Weights of a small GPT-style language model, trained from scratch on English Wikipedia.
Size: width 384, 6 heads of 64 (3 for keys and values), MLP 1280 SwiGLU, vocabulary 8120, 29.3M parameters.
MLP neurons of a small language model. Each row is named by its layer, matrix (down: output weights) and neuron, and shows model dimensions 128-255. Each number is 128 + 32 x the weight over its row's rms, rounded and kept within 0 to 255. Numbers have three digits each. A neuron's up and down rows have the sign that makes its largest values positive.
A block is one neuron, or neurons of one layer that tend to fire together. Before each block is what it responds to, as a language model described it from the Wikipedia text at the highest values.

Articles like "The" or "a" that open a title or named phrase, mostly right after a colon or quote mark in book and film lists ("Wallace & Gromit: The", "Gay is Good: The").
L8.down60:108091150124161090135143124104057176180076133125084156072095079090076153120117131138142102128111093104130170148123187152135084178110114128109105142123095076107125094123121105109091083201111092088159165118172125123114157116187096147158117157138108153111134071060105158114171129090146171098111204105153141129091132127136127102105179120159097158139137131099154090183059110096121100163142

Word-initial fragments "Ch" or "Sh" opening names, places and rare words, e.g. Chandpur, Chacarita, Chappaqua, Shapiro, choke; sometimes other mid-word pieces.
L8.down914:172167132166124087108102154124136107159103106164083147162106176121125074136099147115196067100150148124158132113145178077126108165165122146152135118179153095165107114108119130076120122116132147138128179140154120156123125069074145078134099104147116095178142124052122124132178088159162057147118131146147118064179141143067188149120072170136140042104168106206178135126106092141133102112123

Beginnings or middle pieces of country and region names in lists, tables and "between X and Y" phrases, such as Lu(anda), Croat(ia), Pan(ama), and the joining "and"/"the" before a country.
L8.down178:071110170219143128094127162145168114088171092122148199113112149150192158107080116112099177172132185096159142119129114101139148141067135184137138159117133117088098153112121141149111054128154146100076130076149173120153194137147174082145101150095150113150138103116178129176106116152190109130116073116153110159148125120149100145143095107152092167077089088174142130124164141146055179166103

Middle pieces of names and words: CJK characters inside Chinese/Japanese names (北京'园'), fragments like ch, och, ish (Ochakiv, Tench, Swedish), and "of" in titles (Kingdom of Spain).
L2.down105:156076139122146091110111172166093113091157102138144176152107143099145138158101123138134154115153115103128112139182102128071104167159135074196073190125138136138106100168140055135093108159073092129127084162140124123164118179099106187144148176158122105187130112140138129089161138124174135135234132226183125131080136091165121160054132180136144071145111113111172138133103146045177181166106
L2.down126:189188112130154104134113080178099135104070150108128137088136109101137141119154141120184091116202177122129183101086151115127103140093067151125090101135153105068153115098137112139134220079114102101109145135148057098069131149123085138150115184137162114149167148158137113099163106161131112108077107128092099144125110136092141222143154129098094184156178124137131103092157144147162143137060
L2.down311:190097047109138187116130131102103135149176071076077118148156083136114164147082104115127105146121172137152072160173133137130122162132111148164112149143163104158096134133111096165083144177120191125067167107161141134090115098100165168130161140139099119075114101169125153150127093156099131127134180155109178091065105107192142135137171140108106147159145131168123128125157097134125118165079
L2.down381:099081123103141118153146122195120134160103157125169092087142098174156188117144139124153181115158198160121142096143143125122147087155096056157165204135189180160090162138082086167076105084123104194192134080123063102108130117164106104131180086150127112107054182099126123137113148172150143112157177091106082113069177113147126117091167150169078131111110159190111129131053121146164149106151
L2.down519:159100075128118142106122077157211140143110169172103129114109115112122125184098107125174132117116176135112107114112188106121135036152116088139151138088095121141126087137121159097072150127133124139142156100179114101131157121092154167136135138075139132164142138081137139082060115164110137117115108082120152092102156085131177087120105132128104155143137113138108105201090109153191157135143
L2.down528:122062113098185164169106110170087139179138115108134132133116102137103104136093081108069129088152124162166142073090100100167070114107147121164136150160115098133128098137111119173142137109084140172145133114117092080168097132136151112106195141124088118057123094173096125072196199135126120140151154125163139131090122118116173153136100107136204091211164155120163151126120108129137104116106
L2.down543:142117158136145155134085125153094166116124161169102108140123105139117172110127117084117098171170151129111118145149152113088121129094153083094177202150153131157141111126168095116141183108144136097058139093173168163064119095198115159217075128137110110085114148151076131133096126167155172071153188134110173152145118135155092066124150120101101161130120133141109095105130035108104088115109
L2.down575:167075128131109137070182131184152136145163110129158106166062108145139063102146117123139073155166141149146115120100157184152127147113217096146146134181165145061069102166072116138149135130118136035075108086132075100110185141148099137171119140089180124151093158092143144082145103069160153094161166083086130140118116120072102102123123134109135165110130112113134114052074100143154137068171
L2.down699:069066194081142089134125132167094162070108149100172152165116195122183129073080156132094106154092124071144119068186095148088074132131162073105103144122175131093122086152081145158095148114136134166122178188172126120077116159159117189160129126140124110114099106165135137130100150128131113080177110136123131150139096130196108161171123163075145185142137146131141130133168104100136141169089
L2.down808:133128091151167106166152078085108142084091084096107098089134138126129153139131131187131198128093166090149158116092172131093112132138115106100106020141134139098144134138130167160141175130134106113085131083154160114137138170160132110160147184167072142100078144162150113098118167091186097150151126156101148067119120149141160162117163126114118112209089101189147146153109096117162090132158
L2.down878:119126079128142099144113140160069164128107215128123117074145069153150165161043183161118139134170145099137153137101120130117098131110118136152149135125136166134112047135065113094164115135144093129171154144083090078169103161178106201105098167059120128082192171155156173125186099123150142125143186137117137124119075107097115143153144176153088174121168138151130163139135116160122083135107
L2.down955:117155115142104217113152113105131169175182101062105107149107112169124122137127101118123097140137172056147102107165136165180102096130160150142092156131158116147113089110173147111116154057172182196117149160145186143098085165196087157146120109174109151175111058185084099167109098156110093127125174121104092134116153121119183094224076080130094121137089106126128092150112130120140129192080
L2.down1034:112176130152132099131154119118108135102131141155140141201198177106109075123161113099153098169172150096082118123153100086110142145138133156104105165185121159115141151142110085171190146125143118105153176134211118094087133148154096152171176087140225126134063105146127100176061180059150066145132080190152086084132146125172075077149103143100154116111160080183095081144094162209089146109171
L2.down1166:110108175202149166094097083093129155158174132125039180171133102150083045139158100147160082172104190141115171133139120118154158069095177090147094139154083121162124136141116069129081102147067113121113161153083077087175202081139075125107108131121118148089113131108136148101129095098097135152117052153097139110140092143143130111091143149181132150157143206146117127110131151133101124141147
L2.down1266:136063117130115183138162142158111099126081095124097105146125107114101069099127133144179123140104113118141090134121152095115122101106084137162099164129127186181152107105173163142115088169125141177096109155092124108115133066169103146118155136115122093145196140167098105118126158136128131114149182101105127098136142126138110071125140120107167073091159129139126198091078153111160092130097
L2.down1275:162118172126140125122139132142136103173092136150057154157129086155124140128087143103095119115124190158122185142162133121128110185140149166085158126120177129155088165131105175173173181117098176131184133135173118094117146097083149148143107150145143105209105125121154148118167084127120177112117155160132122059118166075138135114102159105185106141157127081182121131147166131130152104151129

The first piece of a word that will continue, often a capital "A" after a table pipe or preposition, such as A(verage), A(uschwitz), Of(akim); also line breaks after titles.
L6.down265:127160125055151131182097131118136152158104145089200109115116076121096163193091177210028132097133144156119104154127123142156056168090042165080172164066134177157167169085162125124109149060141126161106129076130119119128139181116150066177157148138185086135165100150110117126172169130154117102158142121196123105125133142150143173125113120132119128069100138107100180160121190110123118146199
L6.down524:164117124100143174120120160085161145133159156095112132195130099155114157079106115141164118153148117151131160137142146053101106177147071075106146128122102087151151169170130121125079112130089098118136130084128128138080105108111181158122170114110103086217145136096146101150124116127128083181090153157123138141182140153117072075148100110146106125129060114109196085146134118155078127111157
L6.down605:085150100127112140136151091091111109088133125107128108154158123162108139109092096113148099121109136114117078195134121133110112224102057139091092138137112112134128142182093127084120089130108135114128132087088130111091149069103110054201114126123128092178099164122091160124140055142094172136070147138132140138153139132121125102116145123127090110163112092144155126155107115119083124084108
L6.down1242:074158130189096113189162126096103082128139113151101125105158148192126060138131140120088120144076114125152156069119121118136144122057135090111137154153160130107091149095137086108099122140109078100174145084170132106139169095110189107132153091156128130094135118103197131086109099154145102086114132085102153073084123069122088170110124158155112135080096155107173125155071168161160111144078

The word University (also Institute, Department) opening an institution name after "the", as in "at the University of Maryland", plus scattered name-piece tokens like "of" and "Inter".
L8.down852:178177146188164091110109092162096120145124181157084105165122109121170148172185150155136119172114074098098088122125172134113123120186152128160136104111167173169149164103116105147117075099131154129175133157082194091091142148067094079096089129153136119070148094143106096172154135138176129105138079150107099088169199149119170135165150187098112184105179115101079137150181111127143121168112

Mostly the piece "Ch"/"ch" at the start or middle of split proper names in credits and tables (Chayefsky, Chowta, Ovtcharov), plus other name pieces and table slashes.
L6.down170:126175121075181198074087146103153099095125109049094153107095141115137123103140085147098148064152158107176139133146060197082063168088138203169127149138182147168105105151132101166130109196163143131152167085130086154134135135115097112147162172089123160094109129127139153086158095162115124033147160179129122094134097121159121143116163094156084097156176111128141115133136155108115141108109
L6.down528:164150130052087197119130079147132163145153059125160141158152099103102164160123062131119134106125148177136151134127167162104103182114106087090151116123127140080093101177143120140125128132135125122166167151133139169084129142039141117091131135145125077142111076119151076115127101101165149099130065154148098113121139138090118111108193100140155128174113057143134111165114095155104143147101
L6.down609:173206127133105082092089092173128155101112079092087128135120090140156137153141127140115206111105155148099122135122197150090130152120051158141074153153111148123147117148112123132097097113127152110189164080180139168177157091113156127103174097120123102189088106121160104128086089079094189159144178124129121107163143118146143102132188129155173144137123114188120079153130138140119214183091
L6.down1078:144136101126125126125160092159203140104168079129085096136122090127154129108106147134089150184119090096162095095123138110159133207122155173100139103147159136104067117145079078104151127073104138106130114120131180061178136124105124146156051151141119120111162120177184129121090135102122140171133179145120099152100161077110113184135189150104119145150168108164143104084140154147127187114108

Plural suffixes or whole plural nouns closing a noun phrase, often before of or a comma, such as caus-es, awards, product-ions, fatal-ities.
L6.down154:084141113125157080150171108112149134159086124089096135105117117129137138137129119136154175131133112158156167113116147089079168099207100138131096123150119136223125125146145144160132099132158092150165101128080143117091055143096121153127131150081091150130148105146142143146148154112084153142172188105115175136130160078097143107141111109182114072112127090097110105127108113167144139160122
L6.down362:116107149153152125096152108168145151103174168183094194196182176184111173144165165143123068107053115070138146185110137137113126097084130127138155181107108113123150130088195126169128130106136159155173155153123084128096142107131146107122144116155116131036111132132128144099177111150125129169192127094106123101095121176111089106106151132168112088144140136087172079123094108100119120100166
L6.down1056:110122121118126153120139160106130121118131119060165070177166137092087118149155149075121178150077142171090134117061132105107178113141080105183121094126126122127109121130122197178167232131185086090130156154122135140202140155143061157114114103160087128078121094114120086157123090131137159093125171055106183114093100102094141136144119117136128095107119141098113145181109100096114107123117
L6.down1248:106149120136107097147123053156082183147124135075123085156167155132169143109112137163117095156143132121133096134131095109126121087176134068167169137167149160137160147144117134144149154114139123117131168137101161177143048166092081072143068163165146170149176135122076119111187125155110111142139159093147122133122156150112144125093119164194125129148136149108120133120117163145124114130189

First piece of split words, mostly capitalized "Per" (Performance, Perugia, Percy), also "The", "A", "=" opening table cells, list items or headings.
L2.down106:172132155092149111166140115123122122124137127167166125112094137145080177088167088147109139151122074148161169174103168113104118122103071203118177151120125096130112134110111127101133175118184148121122097148140162123131083186135157109146145104121181125114080135131176152103172098080117118127118119102125145105201112156113055121179124180149163102152173151081172098140129128165107129129105
L2.down108:108121118067119130150098118105153196163131068113098149084109107085150183088055126148103107138149120137176151156118082092123101154166118117145158153135047168133085089172085117106132178152037151122149099177133158173173121121110177100060130174145165058128143087135110177121108132131150124146147171145136104153114083097063179209112120132157152201166120164149135155156073159115158164116134
L2.down186:095117144126066155100129128145169137102090130148087089143120168092143119107186145128105166136107050075100195102137065117126138110143074102136143174136130140119168113103143070122158172085141095095120125133093094098097174189132121136112142137101094161156136128105094097093103145091085164134150171060160104170126105121087105193099139127142180128148138166134137118157107127113093142111091
L2.down356:150096108142113161089142070082107160106117099166110041111126060125153101109113125111115184163121140106122163088161148121144126166113106155130118132090125112191137187084119177120100163211137122156105143069113092142079114153183106132138118144107102100171126129132067079148173144117184125115110122193088164126114110170093113155141140077138098104142161144157059111102090048126200111136103
L2.down394:140225109159116161128151142089152112103090124143074140154140074110142104058168101089140159091116145154028096151061115111121122170110135155105126145128103128084122067185154153129154123165163127165140079106124123166126162137176150143113111126138090105100106125151124116129150118113153131161123115122127137143168064142084162173078077085052149137164128154051137117174105089078151158195193
L2.down455:157121148156111162170134090147157103187101133108086072138090198158129186145165133107111156129100117197192110133102144116177151203156170090090127143138129184130099087123093049111098112193113097093119133151128146103097165107171095051180130175101168135068107131084124119022190121123082149136145076102121074161144091092147125142137204083125116108191162089111191095063132084107136165123145
L2.down698:151176106110142123161114115113148174167117144110144128127054118118153135161179115089106123126110079103148144133168159139114161165150104145121150102127110096110135165095161140099110163136093100120123097141120144118034166129131149159100154059083133111093083087153094136072101141090135137125108131082116128179132121140114161092118096146155132172168100137118090107153113131138148110191093
L2.down755:086164125146175145109202133108138209157169125092146135114086148111170150075070120111169063147102164112095155156103164121162122130117120172104138167134131052085137114085137114146193132130141108164158157134178120175125128154100099138150150129134076154141099076160100145086142125168040121119068197064100141128165098155102092152144133089109127159107171139102140129089120184107159117117095
L2.down796:185116178169134178174116100138121151150139101157102111157132114134120049145100156128125139103160115106118175054122164095115099146115130128145141105142133106107130100100170146146178164109183091123065089147110090102072095084150116107118164095106053122148093183184133171103144101097156134153059117079111159042132116125112102100106143166070172107172122183137123110165144106134110140177097
L2.down802:196089162091139189106109132081133141160068092114106115118108127116190155118155148102100123133142107136152152146144125100152130127095126137091130140154172179102163193072076137164141145117090164132086127166112157107125167162147182109099181149159179082133177130158162192158078141139115094124101111152107141114145094128143129092091157137170167174198121097165150133094120155118127137159149
L2.down843:082121101137116216172112152140072194132112184128120099134116155115098183129143191129148154141118177142171153123093089084152112117149138070105145110108107141173108173089166136127179142133156153093101151082157125082098135168092124119123169128116107074190168126164097120143090135062156124126075095047144129175111100090119138079145111111120091113140115153151143155170080188075058215145148
L2.down960:205104134049122131151067143099152132099106092143106100104132117110103148137204070113120085190148141130131138109093159122196156173092156128167149118140187154132158125119099149103107143085099097137161152165126169144136169148136120136165192117101126153151040136142156102085145142089192112155174117083125198131135132093147054103120131120147101160150098140125129125098113088084108159140111
L2.down966:089055139129114145160078130119140124121135087092172118135148096115084108071202126100128152165129105179162078106167094179170179111175076141133155126083120110126157153136074118149123131144069107081086147164123176114142137176131108084112147148156140173214070159174160136131097124141123112163100134162126162121109159137087153165108187112141163164156144146132151112098164156143194130150127
L2.down1028:139153121147156170099107066108157127174095156157112162128153143078148153099117118122131118139153106125044141107087228126168112133068164098096105094132095111118172153127136207095189143089134167106118168109111183138175149140186135134102135114139090118135037133117103056112111185140141133140121117140126122127160145153117112161121148123154150148133137097098138122084111113079189101143126
L2.down1116:110180102158138120153107080126124172114156139131108197116136102151112142155076137112113171101104155082150126150082121126087133173135149109111126069071165119129115186064110175144173103105112109131204161126130152077059159144127150117159140145072055049129100094123126103128092159116091100112105120107145111100154078098092123073147127132098166119123145161084134109173117151152160163076132
L2.down1207:166159142111134110129150114067066139082105159137125087202172175139151133090145093112178132133141127162148160169140143176149086139161155096124103178174124148102123090101162140114081111098151144140172123175055092133167159113123129063191175089106210181185102141076067108128157171135119127162143174091149133169154136054098085132089135127101157156122112157110120139165179135100140108112108

The second word piece of a split word, usually a name or place right after an initial M or m, such as aced in Macedonia, og in Mogadishu, ig in Miguel.
L2.down64:096155146145133090120136113129133172182102113175141122153168129164136115144134115062113077111141118167134159129150124126167106114147130128133143179115132203120098110096106077149113089034127106119121124140178136091123103118126122158109123156101131182151168053120151085093106198132144109155133118135108143139158120158120183085122144117161090096145087169131050156130109083122147149158103
L2.down290:111140134108112159088163188110086079119143232140086162122084089117126121115115057159105114162158061067117107104115149166210129171127091103113119109122116169145111091085179098114112145168100112081083107133168117178131068176120150078146117068092159089130138149162162103135109099088143123092121156137116155132108096098138088120054152122157065154129166140137139130107152125146118126093173
L2.down333:135104116125125175075140155139165094147102143171114110161177147115105081125137112140164167115104170171114113123155112117171131193100142090131108164137074123159148028117116113194158161143084074111112105117145170128112163170127149113094065131131098106085146121120195151143101115126136101156165118105176189176139092164141101135086101180124144145169106108113161131113114178086073113184145
L2.down363:100095126124108143146231100116138151153154147121110081161097141127115068129110156117108120086107192098170175136150140020134112121162151129180122177147126113172141072153175103120156145108121128095126181139114069136101122094143138107107095153135150188097083164147161084096131088079080069141128143141117110136127191144154199122128174102161089111136091121070047093158138168145180130185167
L2.down438:073147060086088146138119171077103104140150120151160155129088082135095113112134092080131099107153124192102147126091119123101074051092156132105136128038100085183137155199138148141122169132153122149119113129128129049120121110129114100119096119123132146130099143133195152123086222163108163104112093171114167114206110176130158160117119129127081139105105077129093159101147127137134084108161
L2.down497:178165134151118120143134098119121124149132134147140150153138101128074157170112111083160138155133086138138107074134123146105063139077134085084129143127063109139198114176186132115119054117095102106152103181194105096110167143152155124107134175126093197100176111153159103119092117163124161097110159116155168125100129124152112108094128141152090115095115122141132120167149161099168138111150
L2.down503:110130103149145174183112087111108107162132116134068118160129147148188082136162122133119182131221143116172141131002130128166208098143226128113139138133186137097103157102146142107146135167200101082132138144084132125179128107128133109123114113076129166086157106092152158159074144128122128132139127125111125118124149148123119126096067122131119155129167135142101114174164179185121109147115
L2.down548:072110110088123127161094093093106169085093136129146131153129158058159065140154159130146192148100130082105146136108145114086127165141138113137062179068171112141122151162132098110094163179081118135159130158191110135061121111127130103097160186086160133049106136146089092109099139093092144147130169199134110102193059154189113165113164082151118168134122144108188161103146120146150112127152
L2.down626:123149139098166130180154142119077042104103181163125085173100081104122154126202126125192121155149089082077137183150159172136189165158068135121096192110086141163126105144186156110107146158081163141124107139147103170126191066114119115113118136105095168128169083123145179065131169164114145138126150158097134159126105106083111172133114112095136118159070126160154121174122127150128118176115
L2.down713:098133114144159139143132166113101144133144074092143150124118069138101138027143112147149146128187068149144105107176184122141143177148149101155169138120127140124143175115058115111155169088114150138150177082136097116155153139134091097106178090142147136134140157121115152161094098163151143125114059183148130159151134081105107104126109150147136162124106145121106146150158087112067161185096
L2.down811:064198122169187148173110118151122119091135068189174106081146128159118120101126113183106115202142144083125133130134134137118170138137158129126164187108052126180136127127121123075133089162136147125181126092146186150132165170138129082146094134131119125126172086132127092113097085135116112118128161159089155138147129085131096134176087121179077145098197162156191091133125160163097083156112
L2.down930:113212169137105158072131176117101126120137115143169137102162130136123125110189105114138104150097169120052098181176091192160113146127121099105157116159154133159117133141175131123135175176108129154125177075057103124152041172067147131147071157115144150091121128176130117098103175135104170170117097103083167107133079146175186128092115114154121108162198101093072073109152090110171181106158
L2.down1001:098105071131103144124171164089133099114156063125131135122151131145134108131115136175109134100082109119146126079157080102180034146103084127164134113083154102121201144164116144154146141145089135132130145194190130110134162081078092164128154163110147071100123107182120179162105115096171079101105079154142138118136150081093132105100085109118147193067056098167099161080158161166119055128097
L2.down1063:127111113115127189120147119115138163131134088118206116108120103145154104121115137134109048123169165120104154142107118055127106166088171166159154112144164164159135122135149133120128130094087105174132105142126145165091131143098113189144126106137080124086099167162119086099129156095143140122116172185152192095089131126119175120131199119122143144097095138114135154194064162060155141066120
L2.down1148:133093130148163166150144094112123170124115123132044075116150057155109131131145137117089121098120121193120192095148109085089148086172154060162146098134144128136122143189123084067149128132136173108104134058074134085079162094117072140122140094122158134113097109143101095148138161142118160174141115143102090113117168155159106107048144123136163103207166180081137123099125111123108144143176
L2.down1181:111110153117158140162123108188092173134173073177148126113168139112131132167068172099140177121195123145062111172070149170121139134119072134101100147144173113084172160130131144127114096098095115116165132136167119099089090143124161147146089071144138154104091137131130203122148103162123108124143103140163112169100125091096113164111110123132122130196182113109134122151140130161116137171183